From a checkpoint of a small transformer trained on Wikipedia.
Size: width 448, 7 heads of 64, MLP 1536 tanh GELU, vocabulary 8558, 32.2M parameters.
Architecture: LayerNorm before each block, tied embeddings.
Training: a variant of Adam for these matrices, 355M tokens, 5455 steps.
MLP neurons of a small language model. Each row is named by its layer, matrix (up: input weights) and neuron, and shows model dimensions 298-447. Each number is 128 + 24 x the weight over its row's rms, rounded and kept within 0 to 255. Numbers have three digits each.
After each neuron's rows is what it responds to, as a language model described it from the Wikipedia text at the highest values.

L10.up1059:145160099161149132159124145123155129203129113143141150143103129094119174129122170157086155174120100132135095165126139128143158173143093091103133118092143148124117104152118048152113124087118091122132125130132101115111160159131119073151171166125106105128128153161142138137107132153146137121194126154129107167147104127146167098096107128133152100137126170145099097094119168154127178132160086156138105080144128165127092143146150118099140119155128094106136
Description: Words inside creative titles. Words partway into the names of books, films, songs and shows, often a number, colour, the or possessive 's (Four, Two, Blue, Stalin's).

L9.up1136:130121112141136133154134149187107099121185121127154147090157129116127098078168168103126097119091107134092107115073093137129121161173138107112139120122114147118153211137098117127105142142136151153129078162113154124127076131121095136137092130129131086111137139130142135127096145091131177122117111124125140131108109090129169105140075133122159138165091106139127111131080166087117105110100140095123093115145081123134118129125099055123124104136094134136164
Description: List continuation points. Commas, "and", semicolons between coordinated modifiers or list items (darkened, smoke-filled), plus nouns after his/her (his chest, his research, his duty).

L9.up1348:169144130150119130108127121152161136134115055080146140116145153159124142122109128137147177108120123156124176130122124141152169185111096103104140124124108158161135101123109156093163100110117080124145094127127151123143120149130141088150142133139164091146116150188124150166160145134133117105143154164135105126130162107137156076132137127156147108186100072087105114138125110163183125147108126151130107079129129126132162163115147140090162111095154166191144
Description: Mid-name function words. Function words (the, and, of, to) or opening name pieces inside multi-word titles, proper names and lists, e.g. "The Big State and the Servile Mind".

L3.up242:153134134127145117159116131124145157204133114111093125142093124148126138058126125127100154143121168131151118175090142089134150181108195115122138166134120131130098110124111064105113163125111147109128142078162113128102103128142117150130170139132110155136153142151121142146097133135144092109188110121125138133116092116128163122068148124145124156104142188153093114107110101125103153139176137111078120086158145108129123112139103168118101148179113113130091
Description: Large-number magnitude tokens. Number magnitude pieces such as 000 after a comma and million after a number (27,000 copies, 3.1 million views), plus weaker quantity or prefix words like over, pre, much, %.

L10.up452:118181129146130161105101150140112102148150140108096085116153130107138095082176127161104107154099139118114095167124120140125142164132191132148147132126105148121177142092093145115109097101097125162088090120141156136119087134149159116121138127158128133139143108143106109115183153106129150143118093115117101114116093167086107122129111155138155100104134152144119142093105143144124157113133096162132167071151110111117147105124195074100103128091131149123132
Description: Table row-start cells. Empty cell or space at the start of a table row, just before a rank number like 3 or 4 in sports and music tables; sometimes word-piece continuations.